config.toml
vocab_size = 16384
norm_place = "out"
rope_fraction = 1.0
init = "trunc"
init_std_o = 0.00443
optimizer = "muon_variant"
lr = 0.0153
lr_head = 0.00453
warmup_steps = 0
dataset = "wikipedia_en"
MLP neurons of a small language model. Each row is named by its layer, matrix (gate and up: input weights) and neuron, and shows model dimensions 144-239. Each number is 128 + 24 x the weight over its row's rms, rounded and kept within 0 to 255. Numbers have three digits each. A neuron's up and down rows have the sign that makes its largest values positive.
After each neuron's rows, "fires on" lists the tokens most often at its 100 highest values on Wikipedia text that the model never trained on.

L5.gate120:133121111142123093119140089099107117202143124121151136093143102133164133122110116135125140179094090115139161138110128097110128125133137119107108179106129138132138114102123118106088121136136110124096143182113140111161103138117139131121104116133124125117131092151128138166143157115126122109
L5.up120:141138125136139141187160143105121148175099152137131168143186085147115088140148128084139114121097116115128141092094072148078106136145153155129127085111143142160148156112147117119144129168119127147110151185104146130109136094087120129116116132112140073112106114100115132143146133171163127106
fires on: "T", "B", " \"B", " (B", "C", " \"T"

L5.gate731:132136070150139135098178088123142056114167127097128071115125136121129090130114060122109122141103165142166132126119148085109138058114130133123145168116157110155117099130154124122124090116142122128147129108165118128131104097080158115137160150144133114067155098098085114160139151158123106150
L5.up731:145107137166151117097135073134159100182112113171139106118151127141172141157171150144124142122148063128150162157138153154105150086123173097130139126147142142150134097118169143104128098069136123155147152108202157141149152149111139126191157125144096160110120141091118091162088138116129097107
fires on: " F", "F", " \"F", " Mo", " (F"

L5.gate902:156111146133118132126196101156126134100113127126117134117144102145094109119157114108156132112146091135125121147169132176149143149170149150152125132138125126131150119131104099114145132126124135131143151140124155096147121146150141145079181091125053132124131150129128148078123113146208133131
L5.up902:101108115157162119131102157164170079126145177157143104116131107131131137164169113198167110159109122152144094125167136112133171096153136136167114098096129109157115105105168108180120158126130127152111114132171134131136163130111115091092084095109124134102130164101102134088143143128163137112
fires on: " I", " Hu", "I", " \"I", " (I", " you"

L5.gate466:120159145135104147083120097090153146115126145129116148138177138158132160141127113141124123186137057092115133133129106131102141084149168150147101101114146152171167137136123094139149107196104133112107100110147122138133131104104119114106155176148161127101139090117082171168166166126155132099
L5.up466:120139116139110141122121125138147128076138091136157089133106127118140100096144080128081086104103113117114104118174124171134167119133133115144123117160166133110187095126108167114127121126152084087163105104118102118148129105169123089126095095167113131134101108097158199110084117115171133133
fires on: "G", " (G", " G", " g", "-g"

L5.gate563:148123086147105135155143126173134154138152073111113110100111125140097118116105126153144140137108139141102133095129120141083105137123172136131093098122087135133114153107095139117174116114122094115132077131135102095120123119136128125127129130120129128108114162110171075112152139205133126107
L5.up563:112141101113119146142127143152141149130125123123137104132118138127136146101121130122156191125121162132144125153125088138127137103112116154115150096107137096158173170135090134114111092157135119101161107075171100102113153098113138102145196145094151114125117144116180127146127085138083105165
fires on: "-", " |", "|", " film"

L5.gate423:138185126160108126146116128148140118151125101143130118092080118149154135137158129126124085126079144124152109128153147140145137136116142083136169125154103120115135138122152117119127134096098151097132115121116174117119100133141135102117134166182128133146164119100144119111137067125125129158
L5.up423:108148114133127175146136162103119122126122105080099133111117153127106121099102123114150144124112110112119169136157150182105147144118134170090092138070096123132161167152129157114133091147115152060130154153066130127150114119143106136196135142096111150102162173073136151107104076169152110097
fires on: "\n"

L5.gate835:134109103179062136127103115118176144120094129169128117132127142125120124121176138105173174145125086136149072136151089105126107142154098101199166087129171098145126160123136135145123138120127116135127122135093103125169129161144076068158088110160129111103087129134115134156157161147144137153
L5.up835:103093139121108137120157138103172130139115150171125139129152112149091081157081174153115124134141161192105074119123123147133107129120147128159108132159126109091129119155140108122098158114135116166175136114121131196163110170106128104116112148102184144113145127133145115108155131139129098118
fires on: " C"

L5.gate456:150150093129120192130125117104126109138133162120109131091156153121140061104127149190159102156142124089161130107132159155118139137143154157141126142124139077078129133086129118170168146151124129137140098159147123096146134124143125138109086111193106142126077126110114165145179174156131117151
L5.up456:109127140138134155078129081121110105186153154133098099112153126142133120111117155125120161187142087134129148117145150122135108109131157128167116119147111130122137097109105128123144116165118099092120093094148119089179128120146133141117127087099105087131127143128119166093123112155098132090
fires on: " th", " j", "J", " (J", " Th", " ir"

L5.gate624:159117138125136117125096144135145125146093116135123140122157151160141141146106126110148154106127109130116142155168093147129142115156121126155142110143142161137139185110127124154119122102119123142110114138141099117135123150164148107138099076122137128150146119097132123092086160087120145137
L5.up624:117138114156129117129132140124136105121136115079077120106071160114115124115119162108155084120179097127137132112090150130130131125149154116114098147129098145118112138144161104122104156174122148106136152121123138085153116124119123086155105125159134100120099152187112146114154078113123137126
fires on: " that", " when", ",", " are"

L5.gate964:144126106141111101084146146078130100101115154153128102154116120127158116159125100142127065079137144120101131154112136159137115142118117139144106108104134146087176147149137101118109154144118148161112137183118108101115155128119128151135130107102131139131127104134119124128092121114065171129
L5.up964:095144119168117116117152090105125107117141138112103158132121110112121101148100157127132151118152104100103123152147140117108129122072148068110135154161171156104133162095132112157158123108126097130093095155116103125141103092119097163126176135110160127116187174138106101133111095105087128106
fires on: " an", " An", " par", "An", " met"

L5.gate238:131128130165111139113142070135128114133142157138098134120141116134119168127113159140122154159145118141122104121118161104099153128115162110096144131120133108128132128105134140134125142125134151127110136143080130105159120156113101164167114128140117095132083139110182134159160122122109101129
L5.up238:132149105137152115152154098117115117132121155135106162088100142157148119142171126118132105161141096141097124107112143133123146113104168156111096140108136178171139154108112145185131147135144126131136158168115151118145125116118125115138127113155155138155125116122120155097159142132094124112
fires on: " c", " th", "phy", "-t", "t", " Th"

L5.gate469:147111118149162081161120102135150160140129109147106092093155119174121087105145105151152087126122108108096160127137153176145187117139113102133154123111123100157154135115166116080130114094108151104161120142116120107118116132140077097076086086123119106169121106101136076150110129118130104147
L5.up469:121116159120131134113120100154139122142126156086107100151124121142160101155131130107155155150145127147074111149082096124176131138137107133147134132096172111122124149147123150154136167131133158130098141090114118130124164080107170113110062074075128145163059159102132120118113145101118113124
fires on: " M", " m"

L5.gate862:136149137148090116135123083102118126126111109134121165132097179129124093153097092124126104121146116160107166126141115142121131113127181140155087112147169151093138126119124136109105118128134134111097090104156084125123126106083175083170129121125143154136136114122130105132155089088111131162
L5.up862:105115142141120135150150089112092130158076113133099122131103108103142130083096130148129119134133095119112141147121094167104163094121174130159102132107117082113172194142149175090108107158091131097131153138117137128103155110133151138134155153123121133110129105121165124140099062138136104128
fires on: " G", " le", "w", "-g", " o", " g"

L5.gate76:135118117129113143120105160128135119135094181131154123135155098173091146094178111088091138145149134123105061126151137086124126120153080083152136140162111084108105155126106087130123093139184123107138177160129071157162111161123139135111148133065155160114095110079079150138117109136096145140
L5.up76:126147134165135131168099106175157131128114158126153155091156153127120140119125120111132167078149132073129136094134115150085117126142119105129132113116124116116111151163138105094138132115084161151119101092110080117148103168149126158100091098128120185122138112109141112158118114136158075081
fires on: ";", " C", " Ar", " and", "s,"

L5.gate145:123093068117145137128131110087072116121139099091081093132132123188139153107146161090082119094136160102143132129131120139094133143175134100135140132144104089167145145106084095125123118128152100102133120144161148157132133125153125135170127153148148158136099142124161130121126091139089108139
L5.up145:090119122119100111118137079168143112148142110109147145132120162144137099139159122123125127120115130092139118079158110160083120147112136125111167084152156137138132127098109142086119122121134119140160089173118151109121151154092158095148144111149146183130095160126146121147119129131105117099
fires on: " |", " on", ",", ";", "|"

L5.gate17:087150196146132171199125169135116145127131129127115119113081116126136088153110104099113100120130122165111107095132159133062124100152133136108128159055071167136122131113147155090150123156091125085120132130088161130123078134105100180138141134185121093148162138130142147132128119133068122133
L5.up17:102160126117151145133130147154091168122133084143141133140176121116177123132133120112133140106148142142056157093134154145087156139137132142119101166121156131084135079118118116117157099127113106128107172104133127134129077103098103130167152147134127101089152145101143133114127104123148155143
fires on: " |", "\n", "-", " Route", "|"

L5.gate451:113097109134116112163126118138158167143098131138105134114117112080119164182116131143128118129105168102135107121119104157153121149074150103114127097133109104121180120126144115160117112140146132134095142108167122130115081141139142152165109106094139136123105108105122168141139088132136137095
L5.up451:162126129143108095153117139127125104129100162175128125136118134132165183143138149115141137142142130151132080141120110114112120112129157142166148140135072121104176151129195123183154115143148128178169176108152107140146100134160136112124106138114150133115155133172130143167121130139159151180
fires on: " t", " sc", " Sc", " sk", " cl"

L5.gate979:147097117134082139124124125114097109141145150135126062108140147115153112116113136136141144200139103109150133115134133119133149107142123130161123123148113159088154120157116108131129121139114165177111142097110133117105183157135138139161123097140176117112142147124135156099146082118121162109
L5.up979:126143120127124113113133149120115140139177120113133125144102095168157134114159118124124170121138082103127121142137121128091139131118202130123104138130094132150124135141100142115162128123153107189155137117133125090099122125090088097093141111084117148141121102121120160096087154104120161089
fires on: " Ch", " th", " N", " L", " T"

L5.gate269:148153125105133120131163126136118107130135168149108098120117107094110129104145116096137112141143098131139115155130148145122150201108101132099130119127169096107082104128102123178152189105124139126104178130103151091125129152152137118157160141129142117128133123120099120110130153085141134166
L5.up269:081114126138160129106148094107115112124153117135128151143154064148160151087110134140158146118118083132139161169136137151120166155110106143148101115130195168165137113117085128165110153159141125131150156074140140085098129181132125112169180122116120118117123124088120133083138120116159143140
fires on: "i", " bi", " ge", " Disc", " path", " Bi"

L5.gate295:137170122110090107141116118110166122159132122151117123138114150125146130105148105090151135135120185137113171090156150130133139127110135126142131100151132111145135113152153118111090108120073122158124110104155132140100151098143162130095100133110113136146114133132078106184154140150144102111
L5.up295:116120171129084127133160128155097146125124150110096160112116101124146137095108114106104156131145126165104123116101125125079110160123162137125148126134102107154130140152174166076139131110138131120123176116094091107137102107106110114120100100163182140106132120133118104115127110133159112131
fires on: " Y", " M", " N", " T"

L5.gate342:107108109128172147146098137125142144128089137116116154122150105133139096107124115151142124104120127070092131143137136116126133122084081127123165143106133113116101131134113114143130065136102159151112135193124104121102112152134131138117149084161108097108130098114138101149113110112105129115
L5.up342:112116129147156116092142155144156121110098143152117116203155136092137149119126099143150152085140118155077141099133109139134169101128080139118117148120075147129142171184142094134106128131130088150134113164141127108127160121119139113093128129172136161131085140155090196140144143158129128088
fires on: " B", "-", " High", " high"

L5.gate790:123127104138128125087139099115124082101068117109121124088131130062146118152123146152105125156123117159119106113110137095124117114127126134102112119136107173098100110069115151120090115144116133159107152136090081153111106155138117145146121126188153099139153135159131156121198175114122138137
L5.up790:114082129106144149102122157098089127139163129155121124140108144139104110150094107120113123168157131132141116105115124147126148126145145100101146116090147111110159116068128105121146120154119108091132101114155124171163125141101124126099143092138133127130134174092085127137131125107171154114
fires on: " until", " to", " in", " and", " –", " since"

L5.gate907:102130178139089131116138121094112140100164092115133142123088158120146167143093076172138116107159113125131137133132138151176187120136102131141145149093138134148101155129102141124110136099121128114094165089123153135150140114129152104097149181099115106134148126146145136098131130105080095169
L5.up907:106156158154154139139131130128121144112117127152164178129117098123109136171141142133133126125176142155163101106123157138148132119127123088199111127093149164123157143079172129114110161128116111156108129137111134147072134082159105105108095134122129161062127140154110150158144086144134168095
fires on: " and", " but", " However,", " after", ",", " with"

L5.gate228:104195109092150109114103068129134102121169132117118141126091151097102153147151079126116147107141123158106142141107120120081146100123140102183134138113115153131097136141103156151105100120101132116114170149142143150124158131124165136064164120150118110152156126139118155103119135170169129129
L5.up228:127123145136122125113138104131054087167144108121149143125108121123139153116078128090114129101165148058118138133133114095149128139119131137145079163141129174144086143113156164142130123125157117075135159124147113160145135129146102107101148138106146119125124147083149156131116143139091131108
fires on: "L", " l", "l", " (L"

L5.gate512:089124079139153090116142113140178116090128111123125105108142144123109134135122084132178119114166154164132127119100150104123179091104091103149099123102123124099106175130118109176136126093117121152154116138094105131127142136140154126168100081174096133119168128115142172122102121164177130147
L5.up512:142118177123072158172132114096123073107089106118173129169125150095161138145103146114128142108136147134100138127159145125093150140144124151131160118065114163151099151119124098135137123155125132098126148145119159112143128107126085117136135121155096147118142109119147112107141123093159155097
fires on: "\n", " G", "u", "F"

L5.gate265:091144124139110115150140160158105130148137160141116111128156132132151134126081108052105172144121118159144124120127151127154160121078154149114157140113094108123134138146144120155160148152118139143118124114137184125125141141123114147144140109147135161151124142117124148126115123114097128179
L5.up265:103148135101142082156149133141125135170136167157121109158104161146117099169161139131086149118124164138181152180115158106152132109124124132151143131124135127123139121166138117127151165144089130118122105118164161119114090128102122145169138119146139111144129143113139143134109145098169138108
fires on: " |", "p,", " =", " Route", ";", " SR"

L5.gate509:077139117122106107147116118095151112153149161120135100141149149131100140115102127136170091092117145116121104104113155081133151119143090087137136175137147114099107137138072124129130166113156117151113167147090119116096135204119152144142139157135088098099120116086158124086138141144114171139
L5.up509:172153141140164116118103146106110135116134105128146103094077123132120137144138148162139113129082099161107124163119137101153182170167141139176104179132094166111138115145135164144181134141099160122113141130156102113123135149116107132105146175108126128141160113178123073124137111085133140112
fires on: "u", "i", " Pi"